config.yaml
norm: "layernorm"
norm_eps: 1e-06
schedule: "wsd"
final_lr_fraction: 0.0
batch_tokens: [8192, 16384, 32768]
MLP neurons of a small language model. Each row is named by its layer, matrix (gate and up: input weights) and neuron, and shows model dimensions 0-191. Each number is 500 + 25 x the weight over its row's rms, rounded and kept within 0 to 999. Numbers have three digits each. A neuron's up and down rows have the sign that makes its largest values positive.
After each neuron's rows, "fires on" lists the tokens most often at its 100 highest values on Wikipedia text that the model never trained on.

L6.gate300:459470504515521509498509488570483504482494505438542474500489480497462487504497506470513470524539537533466476507475528487477480499517464496523500495456493539495540511446505519475507485496470514517544516466472546479544485511553527446494529474506489489497513494474528493537514493506481490512494473498499469514508524499498456479497503542497499499533546470512499517531481527496485500510496501498486513475523491495522524485476483496526493507469502517547502509518480450473522565527494506471532467479501517512508487557478487512517482486470471486525495461488486519494482473544525504494
L6.up300:459450496527514542482521491469498531525488505462527479526407488541472516535517473515473496507528505561471539495479550490506517477485490501515547496481481505491534450503478536505474485502498512479487561466489490494516499504521481466499516467538483481516510510502547497491508478494498505491519486518530488483520515472486487496461492546487481464512538528513487482546497493516468513553443506517517547484497488508527523495468503518500520514533508489491492500497499481506467530517523497518508487479502510506491479523476508473495459489470505515489506517497523504515511507479556511507
fires on: " of", " a", " |"

L8.gate614:487501470532523466533491491538476475487516484480487527496500485452459480509547488488494487491515473451509539523512501487483501504521491510502568490490522544543509512528486456507507522520479465499532503479468512550512514456488489492551525517474523505517477448532474489480497438489517542523497515500444473470518525457486514458517479463505520485508519492511490487498536484517473504527546482475517472493532492478529496494528483488517501471487459504485480511519512503497504508522521494492500478564495521499450524464502505515522517478497528537561528502501513460527511492534447500535
L8.up614:501507473464516496485517501505488517459503505513576456517505480510498515536488490474528494503526505517495528507508529520489545545492475467429530518483544516529518457515498478526524476499485478524472482508506482504496503449516509473531506502481456543531473494479543507490504469476500515470537492512484532496503517471501492492477537499530489508485483505523494532490515497498524476504524495474532511514529466504501495514489482497445488413504477480445502507530495484504524527493497509511514543469504494477482518511530524481494525491541508485519511547514534503462482501500533536498
fires on: "is", "us", "ang", "te", "u"

L4.gate686:509484536514508499497491484457528485517491500479486521519478501495497529537484535495499516532459462475500489512498462502518520477504514536511517495562494546474482471504447478491510494508506495545503486495496520492481504525522489455538526511517473493513516493533526504512531474441463488450478538452483501454505490498510470561458499530512528502438517504522509472550484491509542528476483488479490574543484479465499491460475534503484525469509518492429539477496508514522509484458490454473491504520488508534467523462497474476518512485487526501522466508484502500492510458541498520478
L4.up686:497511515476497520509495534479506529459498526523487450535445514505520464486492510507471496460499533571533545503520483503470462494480481518507566526485502467505505512518495489481506509505528505492522519492526488506540494490488457507513494446528498493516510454480497476489502477500498492487511480520499508541524494532526473501457481510498429484573482516496519506490485471453486533493462540476538478509508512498577531528528497485502518491535541482518504530514497493500464521507530454508424537529496513488511480504500459508457521514513482484489519506511480482508477527487498517459
fires on: " and", " B", " or"

L8.gate646:537480472512554491505506500491470490489509554525524533492517501527450453515492509421480510505565519507510485506485474555507484529511501528514486528535438463513504503484469550546539532541481475439520510520485478481520542490474509499466472483498478490536498516506516497506484474460540524486480514463512515513517486493501474486519510516501473496463511549525501509509501478515498483503502489515511505507458482534476504480503462452506513499494501469483526532445507510515498501475518488503503544492495540492476548441502511524509504475448441462522451546470505521473499482497527497460
L8.up646:516483540512526505494509454519590479553505484507490505481475535527489487506516506528532498479467495546531513483521540485484509446514503497521528506482513512507523485462492487478532441473511480501530531467436535525506500536500508479531534481480524502457496505468472501510527513453508489523444481472503481545507508508499522495496491510469483498487544483514540541505502484575480466489482506465508470470511524547486514508473524504473526471531477495491523462504448510509487480478505464472480542524495512509509525478518504514515515485531531519531565514482492539504545499482498518501
fires on: "u", ",", "i", "if", "ri", "an"

L8.gate642:466508546477518499481498491492503496502501527479522504469512519499496500522522496444508414526564533478483516534454456524505553517502500487481493484531519499536517465532506486497496515473545530500545438495505495506478507493512497499490464531535475514522467507502499457506462507516518521460520473518497550506493521510548440478508492540481493533547481491482525460488532472476519527532480490507447491510498458539457487537459494512485505506482491480515475520505500545535491528483487472509481505487504505499461465485518487518499465495498487477530509495480502532495465488479481543508
L8.up642:532469517483555516469475520441542543476507477501538482472525532507495454492488526513537471475488525546494473515511516503514508493483530486517428515490472512394511502470493472494515483547527488498488488509485471464508503526470527504507494460492527493497527515518489547490527518506474517524486446500475473506473509528503470485493503499503479527510482504523518513493523470514489502502505467510543493520500528494530521510524522556519502508463474482495468482481488557515486473489462458505482501539534503472532526509515537518451486477490499483487493556516470518523540486499536497499
fires on: "ri", "ct", "el", "an", "i", "ry"

L5.gate21:518428519483502496488506518451511489483479477454464520534491505507531494541474448524521509540503466515509487494520490514491476509513503490467479513537489476483495475499471525511500557487529452519496553493564497478531504512538528503520516507531459482475473531538526515470487450506549488531481504513497501488501458511476504495489523509500530492471488540516517477515502505528504477483514493487515486547501460465532465510501542506513480505513490485448513517471476486473437506498526500492467494515483581461476527516500518463482505484476475498496467504511491468483502485488464490506
L5.up21:504474559463485533511575513484562481462517515489482483553476518498525523547491472531497484500496498512504513492489473489495484554496508538489524524499482517503515520542523483508503496551537495502458526539514484496484467513491497512551511520514512504454474438497541485441496482481522487513542478532451486501473466486487473526495501499511491499528488503500485528471470526518507530483477486512499462512524473453524513498481546493506484512489472517507479503573485496495489529484522495492456478487513524515473503499513546501520509486527468504523491503508468489460480503523488486486
fires on: " ", " (", "\n\n", " y", " or", "orn"

L5.gate241:453481504519522508497529493502500512499509496503524529496539500539472497511550526475484547530509483524500507502481495502531508479496467527503493495493486509495485446469481491450505480439500480494488479500453504514551500527536495456493490476518503484506516512491523449526499500489463452465460511474495473529492489487499481466507460503489541530502515493474503506525503503469516543495511504492499516464503474480517543472494490502518558514468521486487510490520510444536585531497524508453530459494463504527488505462509466543504517506519436548552520500523484525524514507524513483481
L5.up241:487456477508514511490505454492538551518509506531540492476501516537470508492509497498525471538509520518487481492497494503532489522503482500479483514478469490500464466497465501482503486479501484533497481470485502504544491508548501482502499462512501484448517499516511504506516501539485484480493522475485503565504460495557506480515454500473523474448549461497511535535454501460454513494478515518502545497523492466533520456485557516501554499511470453530516489525533469534519501526526536475565475474467485482485511478497420517488500522511470530541503461502540512538481498474511485535
fires on: " |", " —", " ", " |\n", " S", " I"

L4.gate443:529511504510498521515530543476548514491471528486506504479502493485521492531509506486480550477493499488492470492476513477538498529516499511506546521549507529465475398516487466506493499479517497500472496537477499442478501485454499508514496453498483524452526465520530524511456469452506497496518515521525493492533516451500511495494477492530500468547483485504479467459489456500503482470513526506502505520484496493505534515506512498506543532475485489512512510480464478484516527527534480538462483544502494491430477517515539522500496523530489480505495476512449497487512504546501513525
L4.up443:570531507517514500522510501534531520508511514425448536489506497476498497513507496504479545492491518523508494508454508519489499507481477482520511557504499522455505439492492524530533496484488514494480505501546513429473519544478513520510529482494491508497482516501515525512492489447477514480500509455519489459499488478456514467479496480518465452511497551538510539478478483508538497513543531519532487512496517515552454519492481516466508515543480494526479474513472469507548511513515472527502492498530518494491487499509526480465501493475470535523503528469544527498541510532438513503
fires on: "\n\n", " that", " as", ")", " whe"

L6.gate573:518505472489528496522519485510552508539473513466523515485513498516498535480499490460481503516516480468531509512501510522498482489527481505500507480485492510516545478503526483448486482560486457492494491498503475543523528527488489481532540504525538522486472483525498469460518479468463503504482525484503471497559502538485488497485541519514506529554540423526536520487498525529527502454493487496483466485546474488516476506484477474507522414476516502491505482509527473489507496515533506472474498528445474518501484515491540509507484491494479512564484485455517491504516494503444495495
L6.up573:481487497489496524497495546514493473510491508487493502511532513532532538471467554452477494506482494530557501500516535514508516466492438484495498488527452476487502468512493520501558462531486439544477498469511473513503491496469484475523524475508504531511537535471512470462514512501495461484531482482522497491544485502504497517520479477487531463502510486500483494511480461470518481482518457473494474476567503511528533508494483479512532509506475517484462513495538484508504496551523500478443536525479517520468499460510454533509486484553571552500509449478501478449487485503494522515
fires on: "is", " not", "ay", "us"

L4.gate554:495510517510510481531518501491516509505419499467544527493512529515469456502530485517503516532483501487479520496534511510532496494509519496483523537490517473476501444488481467481502536482473475525530523528472468449512500535509474466536500517506507483509515489490480513511533495469541471491509471504516511476515496509473483535509472514518532519450495499494490512504501462501536478505466537512484571500486489477518456491504461527474487494481505512495542505538510516445562470502505513471525503549526517537465495515483551533548493519508506479493503459511469489436455483495452502505
L4.up554:516499473471499470485497514455500516500495500519476457468458469520523488536562462489472527485528501477515544490522540487537519477498523470542524489525509506515473452520485527453498490518460502531462515480530483448502496520473486493524505459497497572549514508492519479489540487483539501515471528478513477514546500511452494502468500485543460530484490545531506521498522456461468509490503513463511537475515520492572489506488540492477515549489489532471456495486509476519535482490520506526460489539528496513505458510511527471498497533532524497504488524490493451513470548512473494473
fires on: "ated", "ation", " M", "ral", " and", " in"

L5.gate269:481448501501508491508547549483513457509455496478452543472454566508504459465529450497478495523506491447526489507514505485546520492486521512475514504530485472498511506488548483526462498533520485507484509505558500499506506511543483475493457534517525534497504506520481509488496458492512488502495473503518516503488543525511485444516488477533518520491501506519500541500514550542535486509525498504491490476474474468529521493510443483468501506494545488471467500509536524492500481500493558497491467535468486488508487560493554497525507494539509499476493519491537473474471500526486499478
L5.up269:493522463526491513516549514496522471490529509534516515563466521474500539484509519507489532512557513497468558509504501515506494471469510510507559495490494479506531457548558512478446471564517514489475474538475491476500499496513453453549484510504496512488484463484516513495496503485476509541452514454531476500517515529477520480480509540512466465528496506521457531521484499540459471513485490526492451459527463506542483502481508482433523455515487490520510515476499508501522521492461506485475493515492515500475501455503512518513509478461541483509497503479479474473483475509512507515
fires on: " and", ",", "r", " ", " ("

L6.gate396:526440487505494524504532531495538516551473529487476475475436534504489504506488512495509503472519462504494510496522518508493475526493481527477503526505455470535491489520535497515458522523490474475461515510524477512533508528497499476532504500479487509502509528529485466510539482541498483508494489488516486456500523532528437532509519529518538482491481483545503545533516524489485460447486511494522518505534480484539457521478568484466552488482503492487471480469508448464466478484520516479526485503453476518468497542476507508519500484493480483431529479491492475482476484458521509525
L6.up396:517466508509513498497506545500464529520467478452509527490527526521497511504495525573513508526513469453487463506517496496507496467517510530518512509476511492513487469541525505453516482544456523526466552547521511536501515508458478495511515427521531532488519520504536502503540445507527468491467513529513530467471520477493508489492512502466564546506502501554509530548515480487484485481468481490487485475497503504534524522492474484462508535459490474488479484505520494515541497509512529502499511561454460466515467477509498511511494442526456482468548509491512524495500473478493520507
fires on: "her", "any", "ant", "ish", "ain"

L6.gate368:500462448499528483516552492564460500477503499458533485468484529474516540497509526514536510454507486458505501511514504489530461499510502510507481488522468512530529559524528487521486483504490535507489532521495522495529498505497474494490491493494475489489481533489481463515534483526511501446490508531514469490527511518484487526487502517499505507503534462498520574517519529466522552452484530547479563468533495497481502490508516497527521526506500485477522475484568492523515545517488516525507471475458409475515506502506444506491490476475441517469521477514495490489480505510519481479
L6.up368:504448455529507487506531479534450484506505494464467484466482516494489533465507515492518479492506512477487514504471492481500533477512514516461513491504493519500521495546533459534541500499487494515484496527459473535518547529512441478515501525496527502498515490486464450485528473530538477527468518508489493478509510486524501507499492499488490485452530485495491490503502516501504471452481494554499483495490507485461556557528507489468476525484549531505500507559549494495550447490531564484469453545424448521487533499491518494545499493513533512491496474463504469493465499491503518518
fires on: "ly", "ain", "en", "h", "ct", "her"

L4.gate430:491511452522541491526496514482547470482499502474529569495490520537494480534505506526441509528506482484502554492499474505510500496485509530461520464514499537512504455523505473506487533536484503530530514529488510483515530541492444487511496495510468510495491514519497517478474477471516481488500480480496498521477559518532482483533542488494531514465488522519457555504488507505479523512463469521471478506504483473478489508498482514475477511500473483472465500551485499493545495530532520537503477520482484491518500505502543485506481476522503461503465490484536435472473504494533476457
L4.up430:515518500499513507522473495529492538506447502469488538475501528445450487526522512479523530486436452492513496501487483503477523479524458496519518489513508497489475484509492507475512518527536520473563452523485501460497506547513476462500486517508514488534531492505506507536516494477534510511432515510511535509476490508490527487479457490488497541470471532560474474503534477501508530498556486505516520503500503515474471524491504511486531478530520524496519486523458523535513474471497501495490516499509476470487505465505477511514520489424570453474486509448503497515448481516497513495
fires on: "qu", ",", " and", "iv", "ou"

L4.gate287:539482472509502516498490498492480539475511493581504515524552530464445498503512511481446499471506491480452504491476508517569488509494498515519517503543489504550525517469524528495486501452506489498541487513484487488508500598492485449506500522457478483549500528509511482514507510505505504503473534483512487464517461498514498508493485532472499492495524479501468506496489488514502488511497491516495486505497495524443491494501490491549475440486511500538517516463514487511497488467455440441523503468509530539535508491504466484525493531497510512500476546476560513496494508490477504512
L4.up287:522517521517511486490491515521469517503522477507533479511553510501451501506486542507490481495522511479482560484507475503525498470517485503462513495552519511574541515476499533519529501461504497517509519505524475468493489472497498440508478516501475516498508552461550507512470534508528507490493498485502486497473480546492502454512472559486509503517534454503485479504513486533516481508493507517534500493504497526436447489507532512552430464483514551527518485500511495448494516418484516494541505508519546566500503476498483453504527501517488534522493515500542507495536505484485481532
fires on: "orn", "ed", "urn", "wn", "ry", "ers"